config.toml
vocab_size = 4096
attn_scale = 0.177
bias = "none"
init = "trunc"
init_std_o = 0.00853
init_std_down = 0.00456
beta1 = 0.93
warmup_steps = 200
decay_fraction = 0.794
doc_mask = true
max_steps = 8313
MLP neurons of a small language model. Each row is named by its layer, matrix (gate and up: input weights; down: output weights) and neuron, and shows model dimensions 0-159. Each number is 128 + 24 x the weight over its row's rms, rounded and kept within 0 to 255. Numbers have three digits each. A neuron's up and down rows have the sign that makes its largest values positive.
A block is one neuron, or neurons of one layer that tend to fire together. After each block is what it responds to, as a language model described it from the Wikipedia text at the highest values.

L7.gate108:140105134116138111165112153152134172142149103098098129128144109116126112114182130146134097139115122114109110146151150136151126131104160155104124142097127177102076131100136150108146127152179130152087152125154140142114139138127180080155114133142133111132164129120090094180150111083171130120145074108105104136124075101184143124115148143186136122138133118121106111133145162126127101123154129113165135117096117141144151163148147162135155133070117120172133113149137126134144106091144099
L7.up108:102102128087133164141138115100141158076137110132098135097094128138145123129131115141091126109148115141088154102158141102137172127152130132102099117140122122115085120154177095135134152068142175108155122115167130142126134152158084109130122102116142110107157135123084139160129168095128114159108116108118159076124139117119136137135114091194139117111127119101074118128091089138148152139103102142173137123119112096109130146160155165148144191114109110127121117133122160132141106136104152
L7.down108:128112162129118153137116137146130139143175185126165156125111121182143157153111147138167091141117117122104122120115151150155162103133145137132113132120152141139073135102136136133122102166104089136130139125138179162132074144109185123149099157147154115116106151138095105120092097077121130129147105139129091172128132090155160133145125127154165149122139107092118134119179155140111112108164125143108167098146077142143122116112143103108146138149144160169136123114158159131128110164136079
L7.gate146:136119194126116156120135150125122143076105145111146072146159140154140128134102126142093079128127145075101113105114136114142116142167156141087080132143129104118084103096155206113094129132138122133119140154138119133083139134155104100133149132152106125101155151081116139135147139126161121110126163111149137133122114116179104119141110100137144112086102098123126125122172163107130116099146142114154072133144169163132109165105137097094151141115145103086132132153115124109112112127107144
L7.up146:119128127136157117105134150135125140128118148113134153132143148146121116130124095113106103129137136128106131115149161075110109138158098135105133145135132108111158134151134128132162134094123124120147128158088119177076123101142127165151169142107077131054108124091151110133150122077136064148103121086063141100131113102139132109154116117124094155132131131151091112153125138119135108132167187168109139138148105107106133147193134099110141169103160122179137121094125134149144146105102136
L7.down146:135112169115120149134127131154157144109130135137125069140166165124115127127102153110113174145119085123084139109093088130129138106146140108098131152121135138136096129089155140105093148142098153089115142148128126128124150106124148135093091113129130108142178108172131130133121167127154191115172135116164148153184191126116116100135125100121143106078142081110150157162170137126141121076126082108171091141122142144106145105138145131128124098151103112086126133142127120133109128128108124
L7.gate295:125089141132117102096161122159168159177092144139149131158116133087132108106116115108098138163138139134132139102148105105108142125124146081101166129134142142127121152127149123122169112115075110073142135155120152094080098080185095132139117129113129214102116127107186102130147115117102169107091125119113078091100141123130150130093171098119098128140146169143122154126126144130136112123129102142144123108125115107146102123126134104096103168135142127132153137108128112109125123100107140
L7.up295:174117126140132101136151136137128134129104149156138100139104090133104144154065121170130092121081153141170096115126126151129109145078101110095131142133096150112108159103126158138160143122119129135163123137111102120134120127117175108181164147139144132126127112108180102141097121158155137137134122111131107111174097161124175109203128129098091091145138159075126141153133128174121158136145098105133145126146142119137119173131125070112130120133156140139126131113140147100106126086125157
L7.down295:131139115121167125130124141134104068151163158096117196137149174148138133114145166157150102121146131110090160135097148150144122147123164164135130125132133161141134130107145118127104118129125165081133119159120160128128145122122131146124133075148100097172119155147093165146160139136069143151160129167139135131118132137156118108123122130145116134109146101116132131144075152124124118116129172143137089150097160156111137104160129110103108147096128139125068127131170082165126113170172089
L7.gate436:069140154135146123127129153134115096101102110153103094110159118169171109116140122186096137064107119122120117104136080136105156123109153110138132107126151131120103126155138146093110124170121096104102151117139104133124136126118095133106124137127139096117177130097127136160126121152128123162141114125109125120168147168148131159141161101144140106136178133129096145169102114083059146111135122106140121153162091156105098117177167138121084115125130143146126098068127098131111116132116137
L7.up436:112044059114122149112144113100114123127142119163149147113094124101108137124111092132132103150134137137134129133095172132176081132123119137138122132139092146153162112127149147120110135138093106161099113133132151167117096134081114121119125161149092119149121127088130117143167155107146165102145113128128158109179138103123159156148124161112142163069134112115113095144162147175119150123153130149160104122163111107105116148108128159129096155136118125129126136177164123163083126122124103
L7.down436:111163137138111147138116162156091115115115104142138144106138118138125102128155131158114134105136112108128147097111064133176135136089179128147141141103144129092110140121131081127153074203163117077127156149095117183151152123138141114154118115126146148157130092117147140126120117121166148155118123135149161099127135115128109125120121112166130101111180134136096122175092126091107151110115138125137112133137140177104097092152159105072139111096097108134124126140088113120162120130091126
Responds to: The first piece of a four-digit year (19, 20, or a bare space) after in, a month or a date, e.g. in 1972; also word-initial capital U (Upper, UEFA).

L7.gate51:156119116134142130095124136105129110122119131127127119174131109077098126154178159093128112165168109176105111130135119181142117141092099127118119101123104128118130162103079098149132134162125142108143159140128096143123135107165135162166090132078152147093160147141161107121111099129104129132171135097129098118133133120088123158130144139144157096131183103147088127145131125118105147151113124118110077114164112139183123120073104142091126125081163123096101124133138142112130147163116153
L7.up51:163148125137156095101126110132146109091146067138151112127151099129167172081147162138125142149118099101125119146159090155100124154112117138114101075141139124138090155145136143144146139100124149123161116128181112112123119155140125167149117162110147119116150159138130121089094120070146150164137120134146102147113167143175161175110149102101130120117107139115170130125120153161120127144133154099155113101156148158116119116120147151123156141074150096121104102095119119166116102143077129
L7.down51:086141110141119097140156111114118153106148119109116151134141128132136123164128092161122145146181140125098154125143116140127098145149171124165161170142099108117124118096142150126097114110133112090087117115115135111142182094134128125127154114160152146167144119106103097158170145112125114109128154127093115126115124154086142118129131083139161179160091174166160125113159126130157130119099132146098169172124088142133129140098107096118150150142131174141131125136124136083144167194119095
L7.gate204:114144151138129101114148137105155101103124102118181131158120099117136136144136141138124121116158121093122132110127112142114130123153169103107114097087106137150069102094112128151115156111114114121135071145114167107096120102121076160174130105125108077151127168138136096125150104158128141119127064200111170122142176160144154111109187139098130133136143113117120143095114137097132136156128146113162116138131153114138140140125124097100125130128156152103130125080164124100118073111135119
L7.up204:163128120110076065121128116101107154143111103116137096133119132126102155124141126114103133108132140144121092126191159117128128146110109118111103137120127168142130134152129154128144131169127127067149215120130140136107113119150141156169094124134130154103132132157132145107158161076126109108163138142146112111083110145149139178154116124147117119147130100156131128112114169123162130154130151150089138126141101121113087108133129129105135178102113071174123141107175099121109108170116131
L7.down204:109151102126130111130138092117092126129124147101142129137123112124151169104131149125094139128152165113151168131113098149097125153145156102162129128084105142135135120096148146165120114114095100110112122130143096119111138127118031106157132121155113094143101140113131090165109129125146133113128119133079159111094160154148190116144131140165140113144110124128097133082108080117112119156100143148105126152099093106156171146147115090144088118134144149129126130146121108083103076176113127
L7.gate296:132173107119115113141165095150108138129159112131142080133068155126136107106094116124123087119118103123100132149133126123115159127156104094112127151122107167153153126121116152123093151171118130166107091148125116137116119151170165098129148101135093112136095123122150163117076163093146123124139094146126093112135110174146107105140156118056175121161135185150106102100083104090087139123133095154129093146111166139089140115119126148140135152101136117159130125125118130137108123109146132
L7.up296:136111173097135119124149112196145139122141163151150100127092134150103148124118144145109158135072106133147130161157179118126137150098135113113142124100136147084138145134147178123110171146138110158101105118142117127103125123159100120135128126109104128122095148127143119139125180102199139106129119137155121122131153161141119126098163127145150145124117157166133116141142139169186115131120153126141091162140116132121140163082172167162145172154119091132057148126118144118130125107134154
L7.down296:166097152087133128137111160132136126102051167139117165162189113090152125128116119123141153102132110120139129115142164173149112153117156132093115140089138126160104142104102133147133113117146161147132142136146128098105099128123118132146143169127157135154146171126122086143157120145126072132112133108099137162089157107124126156097115128122109117133129120113129134110135108127139151087146134129131141092153117128192109121131135111088138068168166075068099122146103122156133112143132119
L7.gate438:125127117153126130116136131100164149109092145137118146143112118100081112150115124133090113147111080176131135128131136155135146163140100146153133118092144104163106130147153127096130138096183150126096134131146097072113102158146129117121136151092163124137128084117202101154084125121163131126103114105163109060145127134135170150124156077089127137112141110137121109134137136113079092115133133158169121141111147147170143140099129115178155128135143103115108094132104132123138117111141170
L7.up438:106106136095106145072118081115116181112091110146109139107167105094114114100137125166123123138117107117104111103107148193101211166117150120142142142142088123144089162089111147142151115141121101144112141139095121138119107099115074126154148124133160162111176152152098131140104123111152108181132104117108122126122143139137100115106118111122132102112116118146123074108135131082147128131103119121116112099152093171106144132118132123108110123115084130139101154124099097135153133158110115
L7.down438:138168099145127089152136153113133076140112118135106104109098121126151147133133121103157152111117138119141103136149122094104130123128124130150111098137154123138169105167138121108105099125133115105142131108119115153101136166128142122135140135123100100143087121112206121056134111079158099097104185150134153137148151115111114121089143150136150178132119132144164180161112180158139152154154101121139109137131117074137115182128144184113110122124141141144113117128152154141145129114172151
Responds to: Fires inside words, mostly on byte pieces of CJK characters or accented letters in names, such as 孙…垅, Brån-st-ad, Ji-ř-í.

L7.gate181:131138145143149123112131158141166112123111103137111140127098095136142153127130138158127114123125118133112139173135141124122118143093116092126103113163176151111159103132146140150135146057162077148097094106188134159141163158108131110112108108110113125149139154203080133156143131156105139128160185084142124164143161159175132120135125151139101139149120088130098107170163139130152138136146108155158111118157148087123151098160142130129151168117146139157106112136126126137119154107132154
L7.up181:129110126160146133125180142132141148093173136125112189114097120068143150165137149138111137119107135148171116108106113145122110141144160142181144139161088110133124107139104137164133150085108120139116086098135165118089142077123161111098121075137112120135122143138127115171185182090105173142129140147121121115096123114111136127139107104175114152167115125149169120107127131125133122123192146149113148139147100111141100128137165107107131109114140138119130106096120157134162147138128108
L7.down181:127145118112135113132113060123132154145101116128151098124173154135123132118148142130150118122137140136118123134098171135098136141118128110137119121133126167161141114127137149111109114130150124112135134107115103113145158090112104134157138149085155123134133110160130111084117134147149122103134141088123156124161177124182099117082114093153138120076108119139122147074141130131180096076074077111099147120075121123121199137142069117165142172124118111106117169119158125121120151133130134
L7.gate196:140127124111118099126160135140154091116131129121114135143087098107101109133166159111152089133144134157156119143122092163157142130105167128108089120154083128148101102131103134097158083148131137121148154167123174147103133162113151177115111137100159109154137179187134087149149098130150104154127158150122141158071143111176162134141087145122129148140091154171106128135124153153119161131170126127132104103104151125154104139149139151102163108130126121128123127173158137101162129129128151
L7.up196:115150106124129131125143139111110159104161121136157167160119092123087128140137138152132116135144142142141104122094144115093136110141152163082119147132132159141114135168145125140145108130125136106151092151150122146135122152091109122128117116111197143162100101127082066200176142144142119151119155141099113160103084099121161140107120108109085193159112132154121107121121146105113101149157103139121104115150147120129163184173140110128100094142125099141113124138119171112123135147119162
L7.down196:139125154115125129171154099120164154139101145084132114096129128135177095101126118117128129149109098102118148130141110125143131129107115095170134140139139111092152104106136113113106157090148112148125129100108120126140108105143162096093139154127081124106128120132139148107083154152130129123121080110112107065150123097113119108153156121170107126108117152153145070135127117111113139115071129073105129148097085137083143124077122155156123145124102135156115112074133146150153088068144127
L7.gate212:128123126157133072121128134075105138156150148131156115130171109096140116098146128107144157142140192108204122113129130107126119109091118126122085081157107143171116168144124135132097107149134097123154124141144068131122151108155115138122116114120127139116112170140130056125126076152115132122143141133109128143140144134129166140124116144079089134108080121090131152100109133148137160111128085146119123107152133173143114137159155113153096108129151090106113094111157124128132157112123154
L7.up212:100174122147121099147097104094134174064158100154134078115135129121116122125111128091149103119169148136158112165094124130100160130103123162151109133145170083125125109125136119136108145177113127149134164162133138147095101156092151133082163102109167129110113149116136106125094125080112150132138123113102086129098127122152161135112110109125130090143128131139137156141123109125087137118106135123094118135132131096115140149117124163122092104168112165090120123124182136138140151114056122
L7.down212:127182151104156154117105157148148136118104128131099108131131121121111141130133132141116128166137145159101137094156117088125130128171144164144113116111121100092151099122089109057144153124149160135178098096099148131143133131086120149138153139129144106116136105154152149130147164122086124136141141087100143150138124100144087099153155127137119188100150157125110137096123104116105111054120130122166169152107106131102116124137100083089135115119196129112128136153117124117148090139105124
L7.gate221:148140132136105150196144116124143126117129093131177158131101096143143093148101105167114114145153088141166096150177120107107152137094132131133108115135116107118189150130133118174097133132131111113113120139098088121102147141146139118126130114114164112138145114084107087136131107149080136095113155090141147090113135179135150089148073149138163120140118161144124140130131132128109154099142169076110112103125093146143132137128108120090078148137100134121141119098160169154147124111115160
L7.up221:122110103121150109113124111148140140099077127159106089160191108126113134125134148109108157136130153121156149102126148167146136100156123145120116175122121143132143073100105135117165138124157153123138159105138119132146127110099108134108114193119137133161114118156110115155157157126119146186145156131074136163168158106135156137138134082128122124134131126140124144095157086139137114158088129135149150124139094120098111142148091134101186102104143141112120146130157089079108114179123085
L7.down221:134113132113126126182136138119151118121146111138160156111077096114122107162130093168127108120170099115169100154122083097141134161114142113134128125147105124117147153155142120169119135136141111154136120148117092116096162136144136114121130095132153114107157106087124104156153098140111132129091134097173174109111127160140128111129077182177159136115110142159135130119120148116115158120125158089087095101114126153148158140135157115135080131163115118109147110103137192159135139107098186
Responds to: Final subword pieces that finish a word split across tokens, often in tables, lists and titles, such as swim-ming, Brook-ings, Don-'t.

L2.gate76:138065131144145132112124103132153129144107134125102117115164151134098104152124123087121163096134166162069110146139146105144104120073125155126118129149104072148110134118095095103134137109113148120135113148124144113084150124159133058142129148165145149143120160081119096126119111138135086119146138128120094171129173143143161103096146113095139134118157124130096159090092157161080089105115143122138124095153121128089122140133139119155112118140108118127141109088111127132133104133192125
L2.up76:145070112096135150117126161104127096139144096123116116105146163107101085166164146097121166146152132149106155150146143111120143140089072122140077073147130134153118203155098099133127143075106131164162116121149167111163138162149140098108139113131135160106129138090137135141129140121130121125132131111117118168144129144121145135118139139086139138150133132144128150099086149112102100131124154094091148071159155139104164110134156148158140122132122118117095140088135096128124129154160144
L2.down76:132189127141106121152104118138118158114126135138167143145088104114128169123141115157113117182131101106145128105123120164120122115174139129158151098123142146133120134126171171157121133140108142130097139096159110136116133139127110169142060104121133138138134115163126105103141130084127171100110154109117162118135140121094098168100069102160149081147123116134130085165188097128148165130159112151116144104133112129137115122090127161074098157112148137095115151144137137143096135157106139
L2.gate214:110116103151080131102136173112150119110093129128116060134130192098113130098121141105146085169148133137109138149135115147123155154127116100094103128156133135148144096109155101143123117146116149133145131109150107127156164173128092138126122160122116105152114158122138124121125113093141116159110113135127106135153171121136087143113121181119149100150166124174086091111118161118157095084089133100131122114118143128094185145131142128142092148148116141135171080106126093172115129117141102
L2.up214:081110089139137162142154168115143164104099144160143145164111125118108114099109141127100133120082125108167130139117112118175142118117111176108090117143140111131096178118084110106122144114119079144101143131109137151142141114129122127142094166139116158083144166164140117142131098153124155152146166135138123128123128089121068147086111130119148131102123149123126151119108119118063118121117089096134093131104106119073163133143121107142134099124131101108109133087118179124084112144108162
L2.down214:150104143116103129102110133104177127138120143141140090119161144116123140100163157112143132170160094122117149141131153140083156139170142093131166131165130124159168079097184112144128129165146144123184148134125077095131138134150113129131140127138131113171109126127134128105148148065133098157139128133125114116158151125153115137111139151136112106192150109136093129137148134134180132114121133108073134132163126177124164127073151134124086164137122136130173107152113100137117119125137099
L2.gate273:126135120156151112097140148142129141144130169080139148119121149076151117149133180134130079153091112166131084146125104127120124136108104126098128103156122098162113134138111106150075146144122120157140115107161107128150151159147094098146112141115120095112121118110095084125110109143143135141155115103116137135099120146152132116105149120129154112173104111077160108101091172160130137135129128108130083130102157130073114156146133147112095159104172121115092149085156074083153121110110142
L2.up273:160122155112127137118104086114129131160161156133146131126132136103131124136165180120127109172138111139123120100077127090170133151105102150138101112121117081105104077152089124180082142165115110135118142102115113117164125171102128134150111158129101132120097103140146120141113091142119123126129113114123149121123104146112115113127147135159124076169086124127078133086127110164119087126144157112135153135095122128155128169139162124086152124084135127148131121074159087102161123154085130
L2.down273:124123091167137115132122149135146112107102116132108145143138109161124162123102090144133163067105126101122125143166138148088162090162151101129176143137129159168147174099169133082201137113120139135130098139129144173099135103129115122117159122105157145139153105124123158128141147137146129119159144144127118130128173106165158151153088106095118175108182127127152117119153138114167159126130124116128112147152116128113142074114115124145097150164123136136125128152083179154109133108155122
L2.gate438:175063138130129099156145160136121160121158126106096133144160131120124135112126108126148119072113090131111102114177122128108153126119062112139122125170177127144105148134139121146107129126114102137136107140078134101120187171143147095114120127109138159131142092139138124096098088117111123165127128146139083127114122161129128166144120148141108135168141147119149143137131147110086124118162170117128120123122151097151121104160183165115149194117135121103121175104153091107124108115148133
L2.up438:121076115146128133164172140155141148109127141114122145139142114099145129111110147150135157091117113134088093101164157115121125171121118119142131133135173143144100162109161151149090089145102126117139087149099110107128159182108118091121115141099143144111146098114148133097116078117088122080168141105130086125135153135138143166112146128109106145179165129133110131159096170132082138147107143085114130172108159133133137111147160162128148150120094141092109146123122116158147107099175137
L2.down438:123113095113123114120162126109115132118094163137161072151163121124124121124172161138120105141157146150140167147117111186163091135136112136128140126105100148117164092111136133112155118140149161113116120120180157124131107115143168189152108085128153154112134121120146137175093096131123141106168129114127133142098096100163146131112141125174166110128140130130183087112131145146161135149099148164119093142153129160110175117119157158129110119121148126105114061114092132125115152136111155
Responds to: Partial pieces inside Chinese characters of names in tables and parentheses (皇史, 贾…林), plus Arabic, and word starts like Sh(arm), Min(h), Kolk(ata).

L2.gate30:124136153158104147082112110093155153072145141153160149122120154141134168156092165186162134185122139127170123134087102120142114113145138086124144132097102123144101117090108129074138113088075126135106144122130121130146121153117156180114110108120156124146132099126109121148141104133104128132117125110087151170143143117137165123168146094147106159147134125108102149113108182086113122109107151162156117138112156156138134114120114095136128091143111083103118136106114120109085136104112135
L2.up30:130129167162126145076104134094180142093134128165158106110142120102133164141108130131153170147089084112152126133119082086159089098128128121111152116062123110099126140122132125077126085092105130106100118126115094115131097147100164176126149111139139158160156089110147105146137128155084117114099123118108134145143142108127159148160136089113089151142177122101103120085128163127116097142119126137159098129109136139130123126134126106138126103159107112100121137113138112120080115100114158
L2.down30:137124125116132128162210112119121108146087115107112069104142100084092133133164171162117149108120123119088140106180097094099132144135173161130133120161145190133164120163137118139127124173149118140172095132142121121117118123139105116196145143122108154118137185168132142146114156126127115134134120110162121121111120151133099119078116135122122155130093138108146093105151116157176121131137112151097143131145129129128083148119122143131127140143141170124160122146162117146157123113147151
L2.gate195:115096132126136149130155101150112168122095139177159130116170144149105109146174123138125154130124126142136147147125104068116158123117165116160063138118136110149129167113127119101096124120133145119153117155146115167131086135136131116085108125150103133157149118143109171144120125106114130136121092128158183126199093144079170152122120134140145112145162134117129142110153165169119100137087139134149167116132096157138106148111097098094110123132111120103154134141140173101168165152126134
L2.up195:111123112161097114126159116113114183134121143118154145151119127108128123143169132133164112110174122085168126108102111114109148107122138175113127112141132147148103135164104141149156155120114104135100142063133108134153153142111126126100084097123104164138165149111156141147114122164109120111106094119116142134164071051161161098113125094164114113134100091141137169116125147160138155125108156130141134111127136172131123150166109118102123096137122126117142116153163142149178177153115133
L2.down195:153137141127140142146087144115127078113112105135082091094129124136128118126101121153114119151119137141089128119187170116108104141142145090126154140161103094084145093129141092125111107135125143113157085154079138116113155146154155119114188166142147082152114094140107132124125134081147149155163156111113117114099159157111114159124123167059138148136169159101127107128136129110101109158150091112149150167118136103154129102086117129141121170123124121120131140096115135106100140106159122
L2.gate279:138131150124119144145188173097130147090115128127153112109128132127126133131086168142167138134143141138104137120188132140126122154111104162137141094141112181135122143125165150125105124099127146128108134106140138109129133168115116097148170102126111105129114109139118151149124107172104140171130110125104116115098140131111096141107117144158114223120180124092193155103096166159104180096110160118144113146112138114159140145128165101144104146131126098121136167109138129143119121114117089
L2.up279:142158147148114112153161145089101137113108096124140093116168119112123131158082157141133156120138096129115152097183150078126157137102139155177137097158114193121124146154157150110117132110150136121116115099149085099133109127138106123145184095128116138152127123147119115155099121164088147157100106100109128102136109145125093110099080145137108182134186113101165145103098161152130123155115178113138121136120103157130129123115146103133126120122141100124132140153168141153120107126110085
L2.down279:116124098137121129147104083126125127145125125121121100111151090104111105123099156126111191129138101118175124111128169108083142150140167140181127155132118138134156104145102099136114137169160157137137104107144097116096120140116099143170157118089090143149151157157128121139102141168099161145118106129130136169123114157105096112157078107083107100130164102120118150115142140171156120180124139162102155105125108161110083103138121100109138167123168135097147120145151163130135155117147129
L2.gate320:122090117136143089097077108167112146124145173124095115161119145137113122125107129125148134100161125119104143155114112139154086138151134129083123090081143152113128178126102158113107131139140078093125104106141118157119096156117129149114097168102124121134165140082134150066096141108144140155102104162112137119134159112133155143137130153158138120164143114122149106128135137132115141150085162118120146077116147149199145137108086156094136114080146100106156128161127134115103135127162128
L2.up320:137102110202160144081111122124148139133114134117127101108125152096099124093146142091121132153142161096121145106113157144134121121134136123097132158116099112112082186184134120120122184129084140113116165097123094126097118165123136126129124087121114121136116145104092138101132149150113137158104118102100149065151166140094111133126153097147149153137169079092134147113138127126104145124118163116129163139124177123136139135134136076126108175143101108100132134107161112118145092133111111
L2.down320:142117117072100109126155175132118099151149081147141124121158100102161120169144113166146148124115151161147135136156119151115113147137153157176119142179133084127172056089137128108145092131145113146110098162110132125129121118156128135130162139112141097143122130185108095178145119115110129134144158145165105145119100132154100135087108136110090117098099146176130129102116141135146114121144105155143142172142080122139121142094169122140166138106143121133156120132121121101126158096103145
Responds to: Two-digit number pieces starting a numeral after a space or parenthesis, such as year prefixes (19 in 1924), ages, dates, coordinates and table statistics.

L4.gate64:117117096096172104088143110118150145108140113102128134110119131107131127153141123178109168158136117158103105143157121108142094145104140119156115074141114140127131145070120116093106126132130109114154117139101094130105116109110120114167114119109150148091160140181110130122135106136139103142151129102111149141114137139142155174130144105128127120219172146144092128088102157077118095137113098137131094112154159118143176125140118151108101130160150141131085114111093106117083126090096140
L4.up64:168138109101163119135155146120108157109189114113120119130146125174133109102122092120130104083115142148115088129152133140126149103122113144107152176111151129127117140158113145153193101131127157161144113116070143129138108157111150114127154130122139147135123128098135132136191152113113146156119095086110150102076177072116121121156130116130127141109116104134082077136132109145130132112137145114113143120117120154117102110094134143170141134151091120142145092153137056154152089125102116
L4.down64:108090113100119102105101121120130134130095148105152140152107094073124146154134149127088132167120171108126157128116102130126084143089144111180104079180114125139145162103120108136095158127094115118137165119194127147094126106146150125160102127146104127103116157169138139120106130164124120123114188108172138148149106145149119170121111124116144119159168125131145175150127150123116152124128121149170110169132120114094141135165121143105114157114185120099103136097127126116123097112119143
Responds to: The token "19" beginning a twentieth-century year in birth dates, event dates and sports tables, e.g. 1979, 1984, 1998, plus bare numbers 19; weakly, nouns after place names (Barcelona art).

L2.gate150:145124106088108106144179156131087115137124123120120131127149138134162161138139149122145121165143080122156081125115178138088160119094138139143133169119126080091156138146138112107124111138160145101165080099143134091145089152155152111136179083157130121137148116120146120146117117124114154140127169117146126123146129138125136159121170105077128101108101120101109175134139136118127147165112103121142108154131130118117155105144138150147154097160140131122098118173115124056116128138066098
L2.up150:133126074128156117113128101127099151123143161112106103133113101114161104159170131119154121152136134089122067097138088119101104098130131119148177130157141084107143198127122103116172115128098130120122091132086170119130116136132152107131131126124104138124087144174176145139084136139149131097115162135128112158158116164160149117126156124100090146114159125152111156126117142127160125120111091152119135128117140123161166135152146111135160112139125162123131110195155101093159103103122108
L2.down150:101119171149095131113115116117144115120095123133145116123166181142097146152107152185096135119121122131102186111132117148166145147153124152131090097087127143146121107087148139133099146150154133124126168153140077130130162099106108120078143139114159149129129113112074104139137111100150142134176108127089104120114145122104170134107111111137143112122100135140150103112083091121105125130155179115115111097142133135121080116130113128149083151122127096128125144089089148163074132129158155
L2.gate173:098153101122148110095114111145108127138110118138127143144153144155144118146142175124164163123093128088124077155144141141136111121104110122133148104117123069077141124135102083142090120132127136111094105145087142168120108155123122118149134142137154167165122137142082099159101147150124109108129097164097122123127169121111159167115143137162119085116112108155112128095131128131147117162122138119162116151174158145186144082151193139159153101121118152134104151143090088110131109134138134
L2.up173:117137110150151165144106149111164097135152115173165087109132101126121125141142102114107126114141130158128173161096119155132138102135102119080147129101184168121161108124153142102129126145115113123120180153105080114095128086105137125129134124082150120117141124143128107108135148117100121113091154134141125106109091168130145119122114130102117156152132101110087114078132109130155084145170181119113141135095157145161100122143135105097131081144103124083110122116131121139113068157100169
L2.down173:135120144111101144148103111138120165077115121131081188128118136105143142120132163151141090153134140107109124103167149088093129135146136105135099132169085127108126137110113109154134144130128138126168087076159165124144138158141116101111153118148109147143096099094153148129129134150122138141147120111148144135171102123136130121141156084155125120066117149124174114155071139109099142098096104133139150107119124117087133132122102161127131201142143116179137110132148141160128174103130094
L2.gate249:126117134104104111133094143134121127137153179103130121131142144078155107175121087151103123147120153152108165120155127143094114148126122148120140137119125164133128160123120122169155155164126163100125097143156129141162119145098137109135112141093134107107100082050111122129072145133114110138135136158123106132135165117126138131138126139138154129123146089112121124160137138145112170117148115144100154090143123071155127074169152089120089122188103123099136148147120086111072121145128097
L2.up249:137116159132117111111111127123130113120128144121133133105139157112121150142113084129118123127133139155102161114132114152111112138131120154113112150129151136086163171121133143137166105182107143127135082128144112150104118120114137117134139141112094116106092070082127087133098162128131137112124145132133102117139115108123170134087138145124135138132124061127152144146132129154115158136167129161089134078137116097181123061163192117118098170190099118121125127145084119140074148164132099
L2.down249:119136128149142175142163110141134136124118075164133132104116147164091137107145191110149150097138120112143091127110127138134140115124155112163124106139134108125106100143138123103092097091141098151134151136095136120118134103142137152124134119123122136159184142209135131137133108143106158124086130117112144130133097138120106105079134111129089124130110177155123125107092114103123079130117124095164077152132149172102140162098125158115159142066139134143130128139101156146180145089144143
L2.gate351:168099152113079113127123107143136116161099155126130114114088143157146120141134133153125096132122145118138148167118106125141134098126155116108095137114080163141102173131154120095141122129120099086123087150094123162087128134113113110087107182137098047140123089150126146134105186116163129158145128154131124173120144136115147140154176193096089160157158117108151142089099152097107123117123150125137162132127160141126152128124158137107126148155125132108125120156110116121128148121109107
L2.up351:143113122132091151109117117102166117146084141124124156119102134166107141111158187147139092135092156139134132108086121102119141116123141130137132138091127128170123148130124088084156143148173123100121133132115118143112133134131126140120150138172106106117151102159105160162112171164112143163114110125121121159121117156111139131146177142115106156195149094107144147112104153101074124174151149128127130125135139168129137122129117142141134178106111129154140109201090108123174150101080136
L2.down351:119143105157171129144147143150115138093163090128127131148176097083143120110122079105134159127142114149130133121144144123109103130129097148128145117140148117087130089094118146162092131143144156177126168119170143117178137096129143107137154095105161157122104157138129115111144079097152139069145112115126139083127114125145125117112107074155155101077116139128096105150159108145183144117149131113129140122122097120152098135136089099119112122123159099145134174089158127114116087143147137
Responds to: Last subword piece that completes a word split into several tokens, mostly suffixes like -ings, -ion and -ts (cuttings, opinion, Swifts), also in names.